python train.py --n_layer=16 --d_model=384 --n_head=4 --n_kv_head=2 --head_dim=64 --d_mlp=512 --vocab_size=8192 --activation="swiglu" --norm="layernorm" --norm_place="pre" --norm_eps=1e-05 --positions="rope" --rope_base=10000.0 --rope_fraction=0.5 --qk_norm=true --attn_scale=0.125 --bias="none" --tie_embeddings=false --parallel_block=false --init="normal" --init_std_qkv=0.0197 --init_std_o=0.0 --init_std_up=0.0197 --init_std_down=0.0 --optimizer="muon_variant" --lr=0.0158 --lr_mult_o=4.0 --lr_mult_down=3.0 --beta1=0.93 --lr_head=0.00786 --warmup_steps=0 --schedule="wsd" --decay_fraction=0.734 --decay_shape="linear" --final_lr_fraction=0.05 --batch_tokens=131072 --seq_len=1024 --doc_mask=false --train_tokens=391000000 --steps=2984 --dataset="wikipedia_en"
MLP neurons of a small language model. Each row is named by its layer, matrix (gate and up: input weights) and neuron, and shows model dimensions 96-191. Each number is 128 + 24 x the weight over its row's rms, rounded and kept within 0 to 255. A neuron's up and down rows have the sign that makes its largest values positive.
After each neuron's rows, "fires in" lists the words (lower case) most often at its 100 highest values on Wikipedia text that the model never trained on.

L3.gate296 [165 112 117 105  94 148  93 128 133 162  62 131 112 106 157 113 135 167 111  88 135 109 118 126 168 134 151 133 124 115  87 156 158 141 147 138  68 159 128 121 120 111 146 145 114 154 133  90 127 130  88 136 113 162 140 156 139 127 134 114  86 113 138 168 132 155  95 102 131 103 105 161  98 119 154 148 103 131  96 134 107 145 127 155  99 131 152 149 146 131 131 146 110 137 141 123]
L3.up296 [116  78 152 145 129 148 124  96 100  94 123 116 138  71 120 160 118 129 135 130 147 162 104  98 153 130 126 107 132  84 127 151 145 126 121 149 129 168 107  90 184 100 138 141 136 118 148 140 114 126 104 113 110 181 126 128  87 105  93 102 113  83 110 128 124 141 134 133 138 135 119 121 149 137 156 145 119 108 142 153 128 166 105 147 145 162 133 162 160  93 121 134 165 124  91 119]
fires in: "to", "not"

L2.gate227 [ 89 171 134 135 155 133 134 105 122 179 169  93  90  94 106 124 117 143 105  81 128 129 141 162 131 128 101  96 142 123  97 136 125 137 149 117 122 121 101  88 121 100 102 122 138 137 166  94 150  97 187 175 149 138 124 147 127 129  94 146 152 116 128  94 133 123 127 122 126 138 109 139  85  68 139 169 105 137 120 103 194 129 105 141 138 127 116 148 126 152 133 159 164 103 144 143]
L2.up227 [120 109  91 107  98 169 131  93 113 138 132 131 111 144 112 102 117 103 150 161 154 107 127 154 110 112 106 133  83 123 161 121 142 114 119  88 144 181  99 126 166 121 128 113 107 144 113 137 101 107  77 143 124 105 129 182  91 165 122 126 102 120 113  99 134 148 107 101 142  88 136 138 117 119 130 119  95 160 127 151  70 130  99 139  68 163  73 141 164  95  93  84 114 103 136 123]
fires in: "would", "will", "youth"

L7.gate152 [125 117 175 123 120 138 167 121 151 113 145 142 140 155 137 116 119 132 123 125 134 107 109  85 125 132 116 150 151 166 165  61 148 135 187 128  82 118 152 155 122 136 142 126 145 127 145 161 138 155 132 101 135 108 104 140 104 141  89 168 172 118  87  69 109 123  91  97 160 123 128 144  58 130 181 142 153 148  92 118 128 110 163 162 124 145 118  94 117 102 124 139 146 129 158 120]
L7.up152 [155 103 142 157  99 118 190 124 145 112 153 196 117 117  86 136 102 101 136 130 118 109 123 129 137  86 101 105 110 107 140 119 107 118 148  92 109 100  92 130 128 155 180 116 101 139 122 129 164 139 148  88 107 172 125 156 174 126 113 140  75 117 132 119 136 139 123 111 123 115 134 131 138 143 162 144 150 114 126 108  92 110  99 168 161 129 121 127 159  98 143 126 128 136 116 134]
fires in: "of", "on", "at", "around"

L12.gate50 [118 112 113 133 120 108 110 143 165 140 128 151 157 111 129 100 131  95 116 144 112  90 126 132 115 137 132  61 184 109 107 132 105 159  99 161 174 129 131 171 112 118 119 159  74 121 149 102 118 100 133 118 124 122  83 119 147 117 147 112 156 127 106 109  74 152  99 119 111 149 145 136 122 118 113 106 155 149 162  98 129 147 135 153 125 159 137 166 131 134 143 139 121 164 126 141]
L12.up50 [145  98 145 116 123 130 155 140  96 142 180 127  92 176 106  84 142 110 124 163  96  93 113 154 113 159  86 114  89 153 111 115 112  83  92 157 135 159 138 135  95 155 122 158 126 118 138 121 126 125 136 113 126 135 121 128 136 138 134 128 105 125 100 122 104 128 128 144 141 181  86 133  91 121 144 116 112 153 131 103 174 156 101 145 171 146 123  83  86  97 152  89 120 133 126 133]
fires in: "of", "a", "the", "one", "as"

L2.gate126 [181 140 114 121 138  72 131 162  97 117  94 110 104 117 107 172  99  75 121  83 151  80 108  97 114 104 162 150 127  87 116  93 104 117 144  73 131 116 143 112 150 145  65 121 103 110 160 157 122 175 106 115 128 149 163 155 149 198 133 112 154 186 136 112 128  96 180 121 107 150 119 165 133  94 102 163  85 138  85 169 101 137 120 141 154 148 148 124 148 107  78 112 183 120 166 129]
L2.up126 [125 154 190  88 115 149 128 148 133 139 109 141 106 130 109 103  74 138 156 102  95 114 121 165 103 124 143 108 174 147 145 127 115 149 159 136 124 119 160 169 132 107 120 165 130 126  96 129  94 130 118 141 102 139 112  92 135  98 108 120 119  79 113 159  81 159 168 105 135 126 143 129 149 152 131 106 128  98 132 123  89 120 110 157 124 152 131  95 147 136 175  66 144 102 107 126]
fires in: "who", "which", "still"

L12.gate438 [135 156 162 141 128  97  80 160 154 149 140 107 124 128 142 113 121 136  67 107 161 144 115 131 155 148  88 118 105 107 141 165 114 148 121 145 152 145 118 149 107 139 120 118 159 124 161 156 140 123 120 168 119 120 166 136 123 134 164  96 149 119  94 139 110 140 128 149 107 126 118 150 124 157  72 178 131  89 127 115 109 121 142 109 182 169 115 103 114 139 166 148 124 138 114 144]
L12.up438 [148 129 119 107 154 151  85  90 170 135 129 129 178 182 130 162 118 138  91 127 131 129 140 119 106 136 112 159 150 159 100 105 127  63 116  86 143 126 132 160 101 110 113 134 119 147  86 111 129 107 151 130 149 145 144  88  93 106 125 123 124 105 118 125 134 102 148  99 131 128  65 113 134 123 138 122 136 161 134  96 110 100 143 147 153 103 131 114 116 200 162 147 123 154  85 173]
fires in: "the"

L5.gate51 [156 174 101 154 130 129  94 102 134 132 107 157 117 138 136 166 168 129  99 156 135 124 101 181 188 126 127 164 157 206 130 133 124 112 121 146 124 134 114 118 119 118 115 195 116  88  89 165 128 144 118 127 137 148 143 191 105 153 169 144 125 155 162 144 128 101 115 141 131 162 166 148 101 150 162 137 128 145 121 136 103 159 124 131 111 114 115 149 120 140 114 143 157 146 178 130]
L5.up51 [130 121 144 105  70 121 139 123 110  77 148 130 109 111 126 137 181 152 109 155 140 136  90 165 117 126 107  90 149 150 156 156 140 105 121 139 146 132 151 100 153 145 190 100 144 120 143 133 131 134 140 108 100 103 122 148  93 126 153 152 111 124 146 122 145 104 133 125 123 100 149  87 101  77 169 143 164 162 112 158 104 111 116  99 123  94 122 135 162 141  66 125 172 141 117 112]
fires in: "left", "right", "of", "to", "top"

L10.gate488 [124 128 104 134 117 132 141  53 107 111 120 167 147 153 181 128 123  87 126 103 125 131 108 154 132 106 109 104 139 117 136 136 119 150  92 124 160 148 113  98 133 112 165 142 128 102  90 108 116 132 100  81 123 136 125 117  97 158 137 121 127 111  95 116 112 121  96 108 153  86 131 143 106  57 217 147 111 132 145 167 142 107 123 101 122 135 134 154 128  93 154 151 149 140 131 116]
L10.up488 [ 87  87 137 162  99 128 150 142 142  86 106 127 152 117 103 123  93 117 160 130 129 125 115 116 154  96 145 155 164 112 161 121 104  83 106 160 139 130  92 148 107 126 119 122 168 118 168  97  86 130 133 146 121 126 109 108 106 144 108 113 144 118 124 101 133  84 140 115 118  83 151 123  90 139 158  88  84 120 124 159  96 146 121 122  95 103 138 138 135 113 163 148 107  87 115 114]
fires in: "in", "of", "to", "for"

L3.gate194 [127  95 117  79 174 119 143  90 118 145 129 128 148 123 153 103 150 130 120  99 131 135 120 122 136 115  88  84 105 171 142 135 177 118 168 112  79  98  97 122 164 106 163 151 112 112  99 137 114 132 123 119 100  94  95 132 147 126 128 151 115  95 144 133 134 105 140 166 153 141 137 151 136  72 168 103 107 157 136 115 105  94 104 154 134  93 135 114 126  89 157 152 154 111 156 169]
L3.up194 [115 127 164 127 131 146 108 132 122 138 124 149 124 112 103 126 105 121 107 139 145 141 103 124 119 147  93 162 135 147 116 158 140 113 160 163 128 108 127  66 124 113 140 140 190 135 109 129  62 131 147  94 105 101  71 131 161 148 130 149 134 139 118 160 136 124 128  86 135 105 185 125 140 134 146 116  90 130 143 130 140  67 126 118 117 122 143 150 147 111  91 144 132 156 137 102]
fires in: "of", "then", "later", "post", "to"

L7.gate89 [134 121 100  99 124  86 163 126 155 140 119 176 150 169 138 107 165 153 141 130 143 141 112  80  71 163  98  87 136 161 112 105 159 150 139 207 166 136 133 166 135  75 144 112 114 119 137 135  77 130  92  98 118 115  94 104 149 128 125 158 155 155 136 125 147 140 135 114 155 107  94 128 143 117 125 138 114 128 123 166 106 136 130 158 131 125 126 118 117 162 181 117 152 158 110  93]
L7.up89 [134 121 155 118 126 135 153 158 144 140 142 158 176 174 120 121 118 122 166 100 123 138 128 138 112 169 110 154 115 131 123 122 152 111 110 174 127 121 128 121 154 112 153  97 114 116 115 127 156 145 165 108 166 127 155 116 110 150 143 125  57 138 119 161 130 157 155 136 131 164 123 155 154 131 172 121 112  98 128  62 134 136 152 128 173  99 136  81 123 144 139 189  96 158 103 128]
fires in: "at"

L2.gate57 [111 153 130 178 169  97 123 108 151 211 148 109 104 108 119  87 118 130 147 120  93 100 136 152 134 161 153 128 109 144 102 150 139 142 180  92 136 120  89 136 118 136 108 124 120 110 128 127 101 158 122 135 138 154 158 138 144 172 121 164 138 106 138 113 116 166 150 108 135 105 153 121  93  95 126 123 107 137 124 108 140 142 127 152 146 197 168 165 135 117 136 155 110 131 153 151]
L2.up57 [126 152 146 110 151 103 142 118 152 165 150 134 153 150 161 102 102 121 160 131 100  82 145 157 117 161 120 137 145 147 110 167 115 141 135 122 131 110  83 174 138 179  81 123 121 127  95 103 115 101 112 146 114 118 133 113 135 167 122 104 110 101 121  76 118 192 136 107 139 133 141 133 118 132 138 155  98 117 111 147 115 118 137 152 115 144 130 164 146 140 146 147 129 110 117 116]
fires in: "will", "can", "would", "may", "must", "should"

L12.gate474 [101 133 119  83 119 137 137 105 117 122 117 180 106 115 113 125 195 135 145 131  81 125 157  81 108  96 147 118 144 159 113 138  98 126 119 144 143 111 179 149 136 135 165 131 116 145 165  94 126 157 130 112 140 129 123 110 133 107 101  65 122 154 145 139 148 151  76 136 165 132 139 121 107 121 142 111 139 110 138 127 142 127 138  75  84 160 106 164 142 145 145 151 116 140 151 140]
L12.up474 [118 103  68 115 162 141 155 137  72 139 124  97 128 104 106 122 163  95 161 122 134 130 103 137 157 129  95 147  97 114 118 106 129 162 143 172 133  91 181 101 132 145 163 120 192 143 152 141 108 128 127  61  93 147 151  73 148 108  98 119 132 108  87 129 155  95 122 116 119 164 107 162 116 115 153 111 138 106 112 139 127 119 105 128 133 139 121 102 141 126 114 114  93 136 134  94]
fires in: "a", "the", "in"

L11.gate118 [160 158 132 115 109 116 129 105  83 149 104 149  93 135 123  97 113  74 118 162 120 130 123 130 121 151 152 120 174 155 133 115 163 147 171 144 105  83 112 128 147 165 110 115 104 137 154 104 125 146  91 119 100 135 132 105  79 142 129 167 120 158 110 147 142 141 112 100  92 124 168 112 148 110 159 116 102  88 156 154 123  94 135 137 152 157 141 127  50 137 120  84 176 126 148 138]
L11.up118 [128 134 144 139 115 115 155 110 103 115 131 147 150 142 104  79  90 142 140 111  85 124 132 184 118  92 126 142 132 142  98 135 173 167 131 115 181 173 128 126  70  94 145 133 100  98 106 101 140 115 123  90 106 147 122 135 105 138 135 130 154 137 160 133 118 139 112 129 165 134 159 141 161 151 112 160 151 115 135 103 151 141 158 128 109 140 127 115 136 110 108 137  97 123 105 119]
fires in: "was", "is", "a", "were", "plot"

L3.gate396 [110 148 149 112 148 151 107 111  86  91  96 146  93 113 117 125  94 113 102 126 148 169 116 164 165 115 109 119 120 157 144 146 157 114 117 146 121  95  66 160 124 105 115 137 101 146 140 144 157 119 184 115  93  96 132 111 124 120 140 139 174 150 115 129 131 136 135 169 145 112 120  94 124  90  96 134 149 126 103 149 117 161 163 130 140 124 125  97 153 106 119 154 137 116 111 107]
L3.up396 [168 184  73 123 148 151 168 106 112 132  68 127 112 120 148 125 102  86 102 101 160  89 113 124 103 129  97 115 154 113 161 120 157 106 155 146 119 100 110 132 141 125  94 172 110 127 121 136 128  97 132 128 121 104 119 121  86 115 135 139 149 122 126 100 131 132 133 185 168  78  88 128 122  93 156 130  97 138 146 187 110 114 129 124 137 145 143 148  92 159 170  96 126 161 157 135]
fires in: "or", "than", "may", "either"

L10.gate346 [117 122 133 125 165 130  90 167  91 119 104 128 146  81  80 135 156 133 107 141  89  99  94  97 113 137 104 131 136 152 130 128  98 141 128 122 145 118 163 106 188 128 155 131 147 125  78 127 116 155  79 114 121 123 128 156 119 141 118 150 154 118  91 132  86  96 171  81 106 161 138 167 126 108 189  86 116 121 116 143 100 139 139 104 120 126 166 123 117 133 142 123 141 132 127 132]
L10.up346 [153 130 154 131 108 176 163  75 115 143 108 163 157 145 117 107 150 148 170  83 164 104  85 125 115 148 120 152 166 156 163  98 145 167 157 117 144 137 153 148 163 133 132 113 162 106  97 155 113 155 109 152 138 127 135 111  96 127 129 115 111 119 111  92 110  88 105 113 151 149 138 153 131 119 116 134 121 124 111 154 155 152 142  96 148 122 165 155 146  74 113 141 166 133 144 143]
fires in: "on"

L12.gate464 [133  91 160 101 106  85 152 129 129 141  98 132 147 134 102 163  86 149 120  97 128 110 147 123 158 112 140 168 119 159 126 111 140 141 122  89 144 139 133 123 143 133  85 106  99 138 131 150 123 149 157 169 138 114 111 117 124 132 133 100 105  90 129 164 119 126  84 158 139 104 120 146  90 124 144 132 145  91 134 104 117 140 104 146  91 149 139 102 193 126 129 125 178 145 126 152]
L12.up464 [129 137 148 144  87 110 139 106 104 179 133 131 136 110 107 103 123 100 133 119 143  95 161 134 125 127 145 123 127 122 131 112 114 131 109 124 102  48 133 143 136 155 170 139 109 115 120 109 130  80 157 100 110 112 133 150 114 130 142 144 123 115  77 111  78  86 142  81 158 131 136 121 146 148 164 134 181 113 162 118 130 132  67 105 146 140 154 134 146 129 142 135 142  99 117  90]
fires in: "in", "of", "on"

L7.gate206 [132 153 137 162  77 119 102 123 173 134 153 107 147  82 133 125 137 142  65  98 157 133  79 134 109 106 144 150 131 102 147  96 102 122 128 116 116  75 148 132  99 100 157 148 154 110 155 108 103 148 121 116 131 162 134 127 174 113 140 179 146 119 107  46 166 141 132 152 152  97 103 141 101 136 133 123 140 126  69 133 133 164 111  87 126 139 149 105 135 100 124 135  96 136 185 127]
L7.up206 [ 94 150 148 102  96 101 115 139 176 122 168 167 113 142 137 137 157 101  96 126 112 179  77 115 146 118 106  91 171 105 154  93 111 124  90 115  62 142  84 122 127 143 114 158  95 138 120 140 114 149 147 104 144 109 111 186 137 114 188 108 144 130 105 139 107 114 133 115 136 148 141 147  93  94 100  91 120 122 152  81  92 129  79 106 136 144 145 112 114 117 139 143 118 123 149 143]
fires in: "on", "in", "off", "of"

L12.gate115 [127 132 101 110 101 123 109 111 115 146 132 125 140 110 132 180 122 142  51 105 154 122 161 103 115 160 133  78 149 110 123 158 106 142  99  99 162 145 180 120 105 160 117 181 153 111 142 142 139 109  83 109  91 126 143 137 104 154 114 144 163 145 114 141 114 106 134 149 127 144  96 154 150 146 134 114 140 125 158 132 108 142 108 105 132 138 148 125 120 105 121 147 125 145 103 150]
L12.up115 [152  98 159 111 165 141 150 161 108 124 148 146 134 168 142 143 162 130  99 118 137 104 110 158  83 149 128 131 149 138 111 143 119 155 126  95 157 110 128 100 123 132 166 168 152 158 143 110 134 142 148 102 141 140 105 128 143  97 136 120 136  67  82 118 132 146 141 149 121  91 106 130  94  82 154 112 146 107  72 109 103 134 130 114 109 139 120 100 122 149 131 120 125 110  97 150]
fires in: "the", "in", "on"

L5.gate293 [119 137 108 123 160 104 116 133 137 111  98 111 152 167 172 154 141 106 120 115 157  97  78 105 134 135 132 164 174 106 136 163 129 153  94 146 147 157 118 107 114 120 175 114 118 145 137 115 127 132  64 143 109 102 122 137 133 154 163 143 108 175  71 151  99 192 142 127 144 127 146 156 116 151 158 140 106 107 171 194 101 125 147 138 129 109 122 150 136 123 163 140 153 127 103  85]
L5.up293 [117 167 165 162 122 143 143 126 109 134 134 180 143 151 138 181 123  90 170  77 168 159 108 129 130 125 136 162 134 121 163 134 146 142 130 123 142 159 115 106 162 129 139 137  97  91 173 146 137 143 159 164  85 125 126 147 148 141 129 154 128 131 134 111 145 128 148 149 120  76 159 134 151  81 173 134 111 119 135 145 140 113 146 106 134 131 160 127 146  90 116 121 168 126 114  48]
fires in: "as", "at"

L12.gate480 [178 101 141  89 108 118 130  94 102 138 123 158 103 122 132 138 112 145 139 174 119 112 141 179 165 151 130 157 134 148 147 120 149 146 118 103 123 151 156 131 178 146  89 111 151  94 158 142 139 109 158 125 119 146 100 137 139 137 198 131 137 137 105 117  98 114  77 117 126 119 115 127 135  79 146  86 146 143 146 108 138  99  92 102 121 130 100 145 153 140 118 140 128 115 127 127]
L12.up480 [134 146 145 171 126  92  88 117 140 125 116 135 122 162 118  92 125 102 161 124  81 156 117 120 146 117 120 122  97 114 139 102 113 154 141 101 149 108 153 148 150 110  96 138 136  95 107 102 128 134 112 123 174 118 124 130  97 101 101 129 151 185 125 146  91 154  96 164 141 144 146  85 127 187 126 140 118 120  92 152 147 150 116 119 143 120 155 154 136 113 131 153 140 116 113 140]
fires in: "was", "is", "been", "were"

L3.gate291 [166 136 128 126 164 103 127 129 107 120 125 120 140  96 108 143 116 110 119 140 139 129 103 108 151 150 147 102 131 129 123 152 137  86 120 150 106  94 150  98 143 142 159 127 122 141 136 144  99 115 123 147 102 140  79 129 124 127 127 105 137 161 135 208 147 158 178 104 100 103 145 180 135 144 154 136 117 153 135 150 162 120 103 200 116 109 148 124 138 165 129 141 127  97 134 142]
L3.up291 [130 138 119 123 105 146 126 120 108  93 146 164 130 131 142 126 124  81  87 147 105  87 134 129 118 140 125 125 157 138 113 134 140 101  78 110 131 149 132  94 172 116  66 128 154 135 108 130  95 126 146 124 129  93 197 146 100 129 141 113 115 129 110 107 115 148 114 173 130 108  99 136  99  82 104 156 122 119 109 143 138 163 107 128 158 146 121 158  96 138 116 173 138 144 195 150]
fires in: "or", "be", "either", "reportedly"

L10.gate482 [119  99 103 137 137 141 103 175 142 160 135 127 129 136 126 103 147 115  99  91  94 141 117 109 111 140 136 169  95 174  89 133  53 126  65 169 152 151 120  85 139 131  75 161  82 121 149  64 133 152 110 125  87 104 139 145 119  94 141  75 126 117 138 150 128 145  94 107 131 145 123 160 126  85 141 178 157 102 146 110 103 100 126 136 103 154 118 117 140 128 150  85 110 113 132 108]
L10.up482 [152 109 144 174 113 145 146 117  93 110 155 106 124 136 169 142 145 119 114 122 114  73 144 116 111 141 123 108 129 171 119  88 112 123 118 143 120 125 124 139 131 110 118 136 155 169 154 146 192 155 150 115  89 136 107 125  83 105  92  94 139 104  81 160 165 112 133 109 104 124 123 139 117 138 201 113 132 114 140 119 108 156 163 123 126 125 116  93 122 111 128 124 134 120 117  78]
fires in: "in", "on"

L12.gate302 [129  71 136 131 120  86 123 136 124 171 118 149 142 137 162 160  80 100 115 149 137 140 139 142  93  91 137 114 138 158 125 139 109 110 131 152 122 174 141 157  78 130 112 159 146 133 152 160 128 147 172 136 154 131 163 130 130 108 149 137 111 128 146 132 101 114 198 146 140  63  92 141  84 111  92 110 117 139 122 115 127 106 132 138 150 120 108 118 178 122 127 121 176 163 131 107]
L12.up302 [132 150 114 125 117  78 107 115 180 141 148 121 146 165 154 138 177 168 125 108 151 132 151 101 113 149 116 172 131 104  81 139 188 124 159  93 125 118 165 120  93 135 153 156 146 109 142 116  73 120 141 155 155 135 143 163 144 169 136 136 164 133 155 143  95 154 134 170 132 105 118 134 134 120 115 147 155 164  91 133 169 161 131 109  70  98 123 108 140 184 124 145 102 133 102 143]
fires in: "the", "his", "of", "s", "their", "it"

L7.gate256 [156 116 134  91 155 118 114  99 101 136 152 136 113 100 147 110 140 139 104 155  81  84 160  87 187 136 126 140 150  96 140 120 149 154 134 134 111 114 122 135 110 138 112 143 167 100 179 128 107 149  76  95 100 124 111 116 111 144 102 102 159 122  85 138 121 113 143 157 131 100  99 146 129 118 139 107 140 151  89 143 161 137 163 124 127  97 137 141 116 113 152 157 134 157 133 125]
L7.up256 [120 130 140 149 111  98 179 160 149 134 131  83 121 158  94 113 135 137 112 129 122 124  96 125  97 151 135 108 100 133 113 115 153 128  89 135 178 154 170  80 115 142 127 117 116 160  94 131 106 138 135 123 127 169 156 168 125 114 105 173 134 135 122  99 107  65 168 122 138 145 112 133 129 137 203 144 143 143 115 112 157 148 128  96 133 134 143  98 159 169 144 176 133 150 140 136]
fires in: "of", "the", "in", "all"

L3.gate306 [124 119  98 140  90 152 132 123 159 149  93 146 135 153 120 143  82 130 156 117 104 100 107 113 167 157  98 142 186 147 137 154 153 104 140 145 124 125 143 128 101 108  80 144  96 127 156 144  66 118  69 121 141 157 113 159  98 117 153 125 103 113 131 106 161 130 126 139 130  96 157 147 115 113 136  82  62 119 120 139 116 159 120 153 126 128 162 135 120 143 123 122 143 134 109  97]
L3.up306 [132 153 136 203 105 125 116 121 124 115  86 136 141  97 109 121 139  96 137 132  94 109 148 119 142  91 184 120 150 123 153 112 147  78  97 102 140 187 119 125 118 160 161 118 150 141 195  99 120 144 100 138 114 130 131  83  95 135 149 153 107 119 109 137 101 136 119 133 107 128 129 131 115 177 110 138 109 145 112 120  88 106 170 126 143  98 149 113 122  67 100 118 151 146 145 102]
fires in: "to"

L11.gate382 [123 174 147 178 146 111 140  88 175 145 139 132  82 125 144 146 124 129 102 146 155 121 150 145 121 118 118 219 111 129  97 157 104  73 107 107 113 114 140 138 155 121 146 108 128 125 128 104 152 125 143 178 114 128 144 117 105 176 145 108 156 135 154 132 129 155 141 173 102 131 145 152 133 103 130  95 173 164 134 134 167 118 152 128 103  96  90 188 115 132 125 144 132 117  98  73]
L11.up382 [135 131 143  87 149 142 126 106 150 107 126 136 110 174  87 107 148 150 129 129  99 140 184 181 138 137 104 175 131 114 114 135 159 101 142 114  78 147 108 144 167 150 154 101 144 157 125  94  92 111 117 102  92  64 119 124  91  86 123  82 173 131 126 124  88 122 104 108 143 123 129 154 148 117 164 130 117  91 130  98 151  89 132 173 111 127 123 138 107 132 159 167 124 133 131 155]
fires in: "the", "to", "of", "following"

L4.gate225 [112 108 119 128 146 135 139 108 109 101 138 165 156 100 110  91 127  88 140 113 144  82 104 128 145 112 160 137 130 122  91 109 117 120 136 157 141 161 148 122 144 121 135 139 167 156 144 116  92 151 117 150 140 135 106 115 126 102 120 112 117 122  84 125 120  81 138 110 103 160 118 141 151 115 107 102 155 137 152 147 154 127 143 105 119 148 152 144  91  92 118 142 157 189 137 146]
L4.up225 [121 135 107 114 135 134 107 127 149 135 159 141 135  64 162 117 144 124 166 117 155 125 103 127 109  92 130 124 155 141 133 130 115 145 166 118 138 142 124 128 126 122 160 110 123 123  95 114 117 171 112 169 132 143 130 170 134 137 124 100 143 151 132 131  87 149 124 120 132 126 131 130 150 167 137 133  71 161 148 119 120  68 117  91 128 132 141 136 129 102 104 171 141 144 114 152]
fires in: "under", "to", "on", "underground", "following"

L3.gate42 [130 114 110  96 133 129 107 111  99 148 164 156 108 128 158 114 139 142 105 145 136 142 146 129 117 107  81 155 106 169  86 148 113 141 129  93 119 139 129 137 160 115 140 119 141  82 124 130  93 133 188 128 145 125 114 153 139 105 157 103 154 121 178 106 116 107 171 120 148 169 131 184 154 133 139 150 108 120 184 108 152 123  90 116 129 111  96 155 114 106 159 130 119 175 165 134]
L3.up42 [135 117 135  97  82 144  91 108 142 141 105 117 160 135 127 122 149 142 125 117 122 171 158 156 122 104 150 115 166  69 129 118 121  64 163 144  85  74  86 134 118 134 161  86 156  97 164 126 101 128 175 115 131 139  98 107 108 135 122 141 103  98 136 112 127 119 109 104 110 112 124 171 140  93 114 143 136 109 174 153 159  86 191 135 114  92 118 124 143 154 153 100 140  97 133  93]
fires in: "to", "of", "fundamental", "political", "facial", "social"

L3.gate38 [189 113 144 111 147 137 138 139 112  82 145 110 122 167 130 123  93 157 118 100 135 110  72 140  80 149  85 141 127  84 131 130 137 113 101 135  84 121 142 134 149 150 149 106 139  66 127 124 148 159  82 128  88 110 143 107 111 148 112 130 131 140 137 127 135 111 131 137 140  98 126 122 124  91 175  96 109 116 128 147  98 133 117 110 141 120 139 112 139 120 160 133 182  99 130 143]
L3.up38 [155 118  86  87 110 166 140  85 109 116 155 153 139 160 149 147 126 104 155 144 116 116 137 147 155  77  86 108 161 145 149 117 123 129  93 105 146 143 109  99 140 128 151 120 145 113 140 114 118 131 106 133 128 122 157 137 181 156 132 145 125 130 115  80 112 128 133 115 135 122 170 108 106 138 116 113 114 142 142 116 176 137  96 160  91 153 137 159 137 142 112 105  90 106 153  98]
fires in: "of"

L2.gate228 [122 130  77 109 123  91 150 133 120 126 165 137 140  98 170 151 155 115 151 119 125  96 150 174 149 155 124 153 122 145 117 137 148 131 159 185 132 175 107 106 118 141 130 181 136 111 132 146 133 112 105 158 108 132 131 153 156 134 120 127  95 129 131 120 132 162 154 132 128 148 111 117 124 143 127 125  81 141 110 122  95 154 103 149 174 148 135 150 141 165 119 152 146 133 121 136]
L2.up228 [122 131 146 121 106 120 105  84 143 168 128 148 148 114  98 103 105 130 173  97 117 123 122 146 123 129 154 129 153 105 152 112 168 135 148 155 152 146 111 137 144 161 112 175 100 138 138 131 109 168  93 128 132 134 174 124 149 135 123 154 125 134  96 137  91 108 135 148 149 107 161 180 145 164 114 128 144  97 115 187 102 123  97 168 138 123 134 129 130 124 147 159 128 115 131 136]
fires in: "to", "help", "could", "toyota", "helped", "too"

L12.gate409 [142 138 136  81 144 152 127 105 130 140 129 147  66  94 138 153 133 166 137 131 149 148 164 162 111 101 101 152 104 111 116 151 120 112  98 101 138 123 115 137 109 128  88 141 171 134  84  94  95 119 146 148 153 139 135 145 103 133  82 148 145 143 140 141 138 107 160 104 136 137 127 106 114 120  95 132 145 140 163 134 136 106 136 110 139  78  92 123 115 159 145 135 115 126 153 133]
L12.up409 [122 149 115 140 145 158 120  99  79 124 155 130 124 116 141 153 128 170 112 138 146 151  94 130 152 145 106 165 146 161  90 118 149 115 112 153 161 153 132 130 115 139 124  74 118 169 142 116 106 136 195 149 139  89 110 123  95 127 104 129 119 161 122 126 108 158 145 145 133 120 102 135 122 134  89 138 153 106 148 112  90  91 112 143 129 107 146 141  95 107 176 150 109 137 162 131]
fires in: "the", "and", "to", "of", "his"

L12.gate45 [151 159 144 116 125 124 171 148 166 139 164 145 123 167 103 181 131 148  96  99 108 118 142 104 128 120  71 143 121  56 145 119  74 106 108  90 165 115 116 175 144 124 142 149  91 134 107 132 114 149 121 105 123  88 116 100 100 130 112 103  95  70 135 116  89 137 157  97 124 118 142 126 122 154 104 146  95 142 139 128 157 121 124 107 162 109 140 153 144 148 146 121 192 129 112 119]
L12.up45 [ 78 147  72  99 117  98 161 149 100 130 106 138  94 157 125 140 155  98 110 125  86 126 155 158 184 144 123 118 100 124 155  79 137 100 123  83 147 133 102 117 128 130 194 145 112  76 157 120 131 166 113 116 123 116 156 109 127 139 107  90 123  90 131 143 121 165  93  96 125 169 148  98 132 117 161 122 118 115 137 130 108 151 126 127 111 122 166 125 123 132 150 160 107 131 141  92]
fires in: "by", "of", "to", "for", "at"